MLP neurons of a small language model. Each row is named by its layer, matrix (gate and up: input weights; down: output weights) and neuron, and shows model dimensions 128-255. Each number is 128 + 24 x the weight over its row's rms, rounded and kept within 0 to 255. Numbers have three digits each. A neuron's up and down rows have the sign that makes its largest values positive.
A block is one neuron, or neurons of one layer that tend to fire together. Before each block is what it responds to, as a language model described it from the Wikipedia text at the highest values.

Description: Sentence-ending periods. Periods and closing quote or bracket punctuation ending a full sentence of Wikipedia narrative, often sports-season or career history, e.g. "season.", "Texans.", "(NIH).", and rarely the words to, after, before.
L3.gate89:114098108141137122101157128141130123128154139110103131110158132143135145118100150108110137153114095128147135135126126119100175188103112158087125109127104165118121106107141137136102157145114153120168115140121136158103111164117134158141119169162115130152187100117166153091100142144130133099169101086150098096173106086124138124162122115115152078136160120128138167125091141125105144153135
L3.up89:119126122164158123153103089116120098127142119120126121126103157143144149147107119125088119177125156129089133153115062185097115095109133161133135146082136157122148148123097135155155119113128137094149128114084104179103125144143116147121119105171105085113109142110158155153127134107141149141129167151084162135122116163118147095182171107145096094123088151102130128126101137136143111135138
L3.down89:155163117134120139125152126126099139148144183131144103110101162078142100127122078130098163158122106119127161131138118153149141098162121138115093121096109146092168150105121132164082117110071143111099131142118135125133154093136079136128130097142127140143121126139113108115111168094115138153117127141104098102139127134114080097144144135105132135140146108115127107168130120105162138098090
L3.gate318:132130138145136171102093105135141151080105148109098132121147113132162112143133114152096176144112124107150127147086157109153146141107119134134120104119108151117155126128166116116148125146082122141127097118159139129122126173145149119138102070172142124100151128142130150144118148149143122077129131132115147153108148081154148115114084103111102189106196132144131159118104127105151137117095
L3.up318:126101174154131137140132153133122138107156109143152151157135122148142125134117154140164124137161102083148164114104091136139123145118148157134138133126185125126157080164169113123106145150109117127112132086114184178120129125140133146142105139121104152095136085132156110127144087122041156127103096104162159080113148126132120113127100118144120127140143106135171121119107132149166166142116
L3.down318:175174155155138133166119112115135146162131137121110149127101111122133100102102116147122142106126111126123155120083151135107134098130170096097169109132125138113116154106114133098112082152098158107081160113105103103104135115199148124131130125133106105137112148148127151127119152133160177146110149162125125142144120116119135127158102123159117109116092107184115131099103104112086100095109
L3.gate369:151135127116123116114095140139118096136136134139133132137147111148111128143122149163108139103091118143140160142159209158112148110122120136120134132124140132126162094107147098117106122182091110151096133130116119126123136145142117066122140163119136124129124127082110110167133133184144146107107121085105145122117105140160107117131140089115078076130157150128141133175108152114106127130137
L3.up369:137146181146085116134101140149124128079119093145125135115154123129142130126082147130122141118103152151120124108095144146110121158088164093097126133100177143174160160163141154095143161154125147147142151102164058164126120154144138138096125126140129138157135103126123173092128119165100146116115084109122154122134117112134128123120077133149082178064136161131110154127152120121125139145149
L3.down369:107144183120110118128119118114098089121113132174112139142108089112094149076110139139155123108111105134114136118113149133130125182147109132119118112131127146141148148149107112115102150153102141143117103121161097124105143144115135119175133107117135135123094119117108115150145117123154170104135149105103163170134153126113135068147146138112087087111118130141156133134097104152141089118089
L3.gate663:131112169115153144107143117099095148165152131099110108135103096166139141097115141142148121140101163108148163157113123133094163170153102133149172098108171137143139136111100136136156132139091136150183088113106121167167187122135101141126142137137150112145112148114143118136107128164124164128074161148083152137159123104091129093194090155108114132129133141116137113139109125160133098162149
L3.up663:134133129149110153107101120131093149169123129126123105154149110138122141113138116136143154136087163135090179158100150170112158118136129108134150127157108144126159083147111123113144153170098147136130146108112070154161170166132111186101138146120132117117128121089144088129119145141127160111087138136059153129162153080150079119156122175133127121133091153147124167115085162154159153136156
L3.down663:127103146140119173051115145136108127163116120090138098154127109129125115107105108131175122127089101168108119149126148130102115135102125102115123088129158089120138125133107129119122131130061188123154120154119097132117119131125146107121161162112134121148111140163171121128090147140142123125131133165125116124154132106139120102130128130071146090142117139120157120128113095135143131144120

Description: Sentence-final boundaries. Periods ending long descriptive sentences in encyclopedic prose, and occasionally clause joiners like by or but mid-sentence.
L2.gate148:151185159164135132122135138129135133127130136120115153118143139163192122144099116112118140093090145136146146126096110205121098088122151161109128157128166131134172118112108079132120128145165123172168145118154125171123113157127105120110128125149130139112155106150116123112122105140099133141118077138102201087062088078100180108114169122133116098120156167116161122120134126135154117085155
L2.up148:138108106113142055121129085143117116138171113110105128140136119156117115127100181153110114129123189140145136156105150126119105094126123129131159099084099166089113181116110136105121091118112131152136090080111134181126111110141085120100134105141137142101139111137103161115121142157132196091181076104140142097115148116131133152094135091104091146160161134122151128135109110125116120096120
L2.down148:118123138171172115132157142078147116124115107182126144161151101166128152132129143127129162137151130190147141163113153153127165133138135148133127140155143109142141103177134146120095148142132112125100113140147163157146107133107120117108134099154166098127125076150135101164147121107125140155090124164102141133132117151157139126152149084123114150118093166170121078164117186128121164136130
L2.gate282:127147170146141140112119146116118143078126148097135085183133091103130129155139109099153133104120131138124133115109139137123159134151115156130135143131136139110174131092101115126127163146166138151098086097162156142105172158184138101125135088165108137136099153103095121129086152110093100110119139124121177149178127132147153139120112102146117130136131120130137135148099162118098142072119
L2.up282:157097157116128092107133131102132132118143123111137146132118093127170148117128117126106158184158097151139110125145126141110099097132114161119161110137122145143169148141118110157113115120134119132129092107079078139074104125138135106099152111124101154135103106108103132088118141086095108085128150157097135115141114158155132177117164107123151116151130130144119119095092135160088126116147
L2.down282:129097126106118100116129155080116143160121101143147113121184141126127077098073113174090135145123128172160108164146129112100124113114129125131132105151140142141129149149170098114084121124136161137116143111158139143112088109160100093087102104120135142142127089114140167124145143176136139137144187140112099143098113095152124089153150115116075131124126087152108140133104153102148097158109
L2.gate459:131110109148113150094137121183102172124143126138141132164127150106146143125077115113135123143130136124135130149062159114133140098126108131094159149126131131103160132169170139099105127148147128085142124112174119136151167151124096114130166086114160128112091140088118137160100144119069181067140096117122116141102044094180105148111134114122112115141152120158107146164133128153126114094106
L2.up459:167094096151155103092145121118103134132087100138149140108147107127132112144114129121057131139125173169152130137118137088100143120094137152076137157136115169124111132131173168141094144154082102112089112175134100140096071135112097092152139143102133112085118102139123147108115171105132140117167142128092151105115169089108090116123122131084099074101131186120146136173140108158118129076126
L2.down459:124111135104165093108126122087100158128114092087113113111129137163116129129125131105134115137162146153121121152131119129126072158146102153131152136127112122151106181137100120141156105120077170131136088154140126109133133133112104189115115116122140154085110108128147131130135111143146201117154083136106153134117108084120161147166128127134133118126168148077129135070106094086151105141115
L2.gate486:145125155101132141141128144117108095108113157144161127159147126144169160142117163154138131102155124131123161118105131112170107082163076113129132143139119162146093094113134107090134139138149156150164121086121146116152145152128113117132128148157081124135123135122116161112094087195111111117137141131174148104159087119158107121142148139087122080122131120134120116141095088061108136112123
L2.up486:118134134161121132136102123139159169095104100119149106111102087134151133166130139178089141114167138146148121104094157146156105110174121149171106138141106135087066155154156127111134124169149123128140137118143163177126123180111119135100156175170121082117125097109118154112090127133159137101165144108109111143147121124125154166138100134143118150146115148107173145166123132109116160104140
L2.down486:134142155109172112173182161105121108113116116079126090136135143123124114104115137117131167138173135147140110157120128166123115123166145115107135120116107133152142092113127141165101164142083114138141144132118167130122124118145116166161152135169115129068145113106144111145135144137148133137129151151124156122106143086103104155153120149120182122102147157114136124165139087114134132105154

Description: Word and number completions. Tokens that close a unit: decimal points inside table numbers (19.0, 32.2), closing quotes after song or episode titles, suffixes like -ation in resignation.
L2.gate158:113164121124104106135151110188072169123116152173100136137144142115143168117145125160130172135139134122115139132160134154093116187163137119175149140114113140116137125128129163118138134158125150159139142147141145128142125144161154112118137136122103136156133100118096114131089165066103126130158144076130152135113147092165110084167141120106123155114096166164138109149116181106117115131117
L2.up158:141120146145117128083147143125093117137128128144120130089138152108133123132156102150159083137136132126135155162129136164113119137096128140120124135130107163142131119141141143100154147154164118143152145133165126095099118103118135124096133161121083169136144133154131099082130157106156112114116139152095102077156129131184104133160108157134136117128131130110102127113062161092125071120110
L2.down158:105106116144164141117085144125119119150149060163125123144160141120128116152095096149089131141145156128126088170154163090144143136120102088149154074140128158106099075134104077145149084123119089112165130123154109123107172124125104099160097122130182128105169129094141138113130119150098161099137114128154132098172109146136122099128150148119124119139093118143149155081149154111128112096105
L2.gate416:138193120118120169109143118134111107121131179158128135099113129120150136148130161133132095087130101096124165142138113164134145114147106138141180122135170158093152121127119119180136152158145144135133179136145113111125161117133110131165162138126094145179111145119163113112103168139151132128151153145126142095115126126149087114144121147159094091112107159120137163082097160182145098122155
L2.up416:152110101142113143100161098118144116112081128200138109130149118118172104094180136097119125095139155135125115178103126108164128176121156129122155136108140081091123144139098118133107131138148083135102126163132129114123144140099104142106116090182123148161144128092118144142118121153131113134062143154097151116077101104136132138159146148158152116107137150096154144080169131155155092115147
L2.down416:071133120121129149150082124084131131171112136135098133100146096148143117109125125157114145112108108143139139169123140135172151159103145158158141115173123075115126155116153118111140091146087110124132128110119132110135142131123127101119107143128105132131155086117142121134192101136130123110132104145095102116115137145129149114146116097126114114137104163105112089128119130093122085186139
L2.gate421:152144124122112187143136114149126144095114156137129148140152115131139118107116089119147135124092126124122134128075138096090109118141132171127126069113140126165089083112137171128111147113151187106137137122147137101170122139108108136134125104126165114123145132119107129161105168108131127101163138119131157123114140151110131110150181103105163133095125090140128147125124127131143090120134
L2.up421:163156107121156180119109129149100124111122144140162133150143147127109132114122156130135129099086132109134115125099080121104102124167146125087117090123125141092119111144149144108087108113134104086177141156123121088100119100124122125137142105152165155141126123104130133121080114095128113109104120074133176144131128137124112108122145122133185119132101090119099132108130176154105116105121
L2.down421:139110131134134132117109128103131138123137104120155125142133102155126145118105150122128153135088126094162162119089109158140119113151132163144156096075124126172085133135100149119162164134141068152115091141122084109122100171094168169088162117116134113125107089131103136111127147175137118144110144158124170120151153125118117128117152128143126129132131119110134104137110181140113194125149
L2.gate513:115088094099135107092115105090093176079116123137166155129162099129094100133163146139150136146148162094122127164147106153115134134130089160142087128142126115145130106124139163139131141157145140097127152110101113151147127125111094158162100125128144092145179130115133106146163069134091096126148124126171119102149162129127145114121143070085159184137134133116138112095134105114173137117129
L2.up513:144115103155077129096125115159100187121120144162135112118117139116139141140119150075116139110136134157123122110145114125090147109110155084103109134087170164131096131070135096129112163107133126112160120163155099151135186131126126137115141145104147130132151116098138168083127152131138127060131148110125109100172107116119142157167138095157126162099134133110160159140155125151137124095126
L2.down513:112111141123109127163159140109155124114139103160093147147164134131131141147180072142120129130102103131152158122109128122154121097128103170130147146105123159159081117112088134082114124091104130139113106100094144123150147083167148120121066155170136131116099075111152135123131157135107117136123138146129151164111156141137147142113149115146151118120124116101096101095092182125144093163148

Description: Separator after number. Punctuation right after a number that continues it: decimal points, degree signs in coordinates, time colons, table pipes between vote counts, e.g. 0.83, 113°46′.
L3.gate11:117133148108132114091139096127109166090136103145137169110153147125126088103129120157114130101136153082080182138126120099099149124126135142104115177153146157166146092113174138112114146164065096129105148128123103107095147203086123131149124056106142146137095100131098109086165091118157116106148103102082151126138107134109136161101124126157103122147110110107119137134151139126140141105095
L3.up11:124101131096133094092157127084136135133120152140100156159076097108123110110134113120097185084115167164111127154138096104138123138176188122131119085112156159158121142129137145136163096144137129119118162176157160080117119120108157130131104102135088150117141109182129131140149141154140097140134139155113153171150137140063119146183140139116113125116130090146105166086171089137114132132103
L3.down11:131175134153131129139092130111124108140136134129160142111150116162194145111094122114113147115153122158115111120117122086132110133122184121161188114107133107114129134140107137083111107155076150140110139118146105179147101095141137109146118172140151150138113097161100172093131109185137134098112095185112098121122122121104124128172114162122115125113103132146062102123119126146149111132112
L3.gate346:153126119173125112116158096177129121096121124137092165121124131137124136079131160181079125068096130136097117119096112101087161156116117134128131103156104113142186145148190094099149145128095134102102111114123149100115153162128131152107152169136114112104115117166126123121121118135134141131099150124133164138109119098113101107120111127121132146121183115131144141139113096084107126108110
L3.up346:143105098115138147166143151182078120089104125118121104112172139137132090121152168124134135129110152086114112126132106128130125100159172154091175143100137157135131127146145134129157155163099115112093147147139137128093118106094105096103108111143139160146098108147123100096120106152119154141122109112133149131148163112104164108172136137121139140134159105146118129144137094087101164100115
L3.down346:120106168101104134111129145123099124132146140090108115142105116145129145125135154161136098137147148153151102139118115138163085095148101144170139115102128143128127128129130115118125138120118130163139120129085112130135103139111139134157100080104151114103164147132085122134122106122094158131088170129145112133162156137122105122140165093101121120156101159146149189120160140161110155121142
L3.gate665:104170152153121177164109102160125140152146116146140121129131131092122161090138109159134151158150122110106117149161154134135137150083106143137120160117138142118135088131185119087160097113101102115129128133139128072137120128110114108135147126094127113125119164123117110148128113151120093134100128144079095127099120062136152145119139188113137170080112158091124134156095145143123061095134
L3.up665:114101141096109130157158132167124102117106149109113090099140110175150118105131147144137121178145116133121114126155112088117131134095124153135135113084161113155122136129064154081132134116098132140102116127124158106116100114118146086154118111147078137100104122153137133098153091172107123105141124122110163113068144131095132135134158132127112145098120156100125165113147091121080141128136
L3.down665:158130129176132189106127140127148139144142106132146146176096113115105122123097132093154107100122145131096116127137122132097076125134156115140136163144144128124125114173123072119145079132127094107115102134195153103152146137152132088122144175181151119120151129116120157154097140102185130115117098148087092141149158160147122157126127148110122100117097144150112127146096113124111100167150
L3.gate703:118083135085111144130115145170104120150071120101147120090136122164129090147116131135138146088156116113144098144144108183141116165112075117129123147131139173127130167180085166122168144165139109166132125145125153135118136141146096128117202113125139167087140113171108093112162117130141152143122124139139115145132112144129135093131139112148132135091148138142121147158109114121111132134137
L3.up703:092136142130135100123099104135108181106134167137157158109152173144156135171100138126136134151125116112132158113137125119099135105117110112091150110200129084124118147134126156109108132144105128123125114098137115115135121140132118130112118156129091148155140129102135143138107119153133161172083141101125088126138151122156134085118157140147091125123133098115100131141174163083116142161126
L3.down703:172111147126135109102151183126171134145131168099144150185169143127123111148113089169126141159121189136148122141150170108167113107133114110110129127068143142169111157111118144149142084132110113142129122102108131119119152147095110114169126101129146118133122131136151126128142107085103136116124135124137105121160143131101102159124118152120121170129134203106092132142103162197142155148115

Description: Sentence-ending periods in biographies. Periods ending factual sentences in Wikipedia biographies and sports careers, e.g. after dates, names, institutions; also some commas and headings.
L6.gate447:091074157139105117089087089132112105117148151113098115174127116150108126137100159157137177159126143115135127146143167129105176136133123145084138108144141137110151114129157124132088097149152114129112097143131176138150182125096183099129193101153137107181124127094131144140133124127122104112152134090106144136115107116123148100151147121138103117132125112108174141126133122119146130119154
L6.up447:120135188164145220118123139111125143146117085131104122140116117150147124098163112162107102103125108105092111127082103171165133122109145104119129104145141165148120081127122133105128164115117148107124124155146124114130155144129129131104172152173120158109112146105149116137154114126135119142162104117094140122148111136125114118173111128151113146175083133153135160125108148116113178125109
L6.down447:138067169068155130190165157102113149135133122073117075151142110123119117111141085125089133100122129146098153118146135122096141115123082133124104173121119157086090151137160141148100180124129106129154119110147150145114148119124109087145083144139139111185141145106144101077155107140126135159124158084111152162108111149139120149137132156119128126146127124097102112112111090124146110105118

Description: Table number separators. Decimal points and pipe separators between numbers in stat and election tables (100.00%, 22.8), plus some mid-word fragments like omn-ib-us, Song-b-ag.
L6.gate23:107110186117108117153117082117110154141126125098118111169119105132145133121109105099116108065108113088102134155141103148129108134082106124117125137116149182116149172136142129132160168133105161135137100113126158149120115172123126116117123092115102119140130136136143157131112116142140102120132123118144173077124181126115092128122088109093091162118159138126137166121129163143164125143120
L6.up23:162134127122097146110108116117121146109138142117104115184161111170136137080132082090123103140151151143137134154094135144110116107141107167145137134084099121104110102096112085133118089067081188105101096104136081125157145117137117146128147137128148108122097140116136083119130132140101132122128116135148151124167141110115131143128124103097107132064097126153079160123147111083165133110125
L6.down23:150104148133121110120129073157121079129142141100099087085137125127125107127147170111145137144111117101124150114126120153120093095084096128159109133120121134119077158102149107097144140125135153125082147141108152084091086151156089129148106155169161162138102145114082100120167145141104122105125149114128108157112150136169124142107161124142106139141095098108071128110107184087104155094108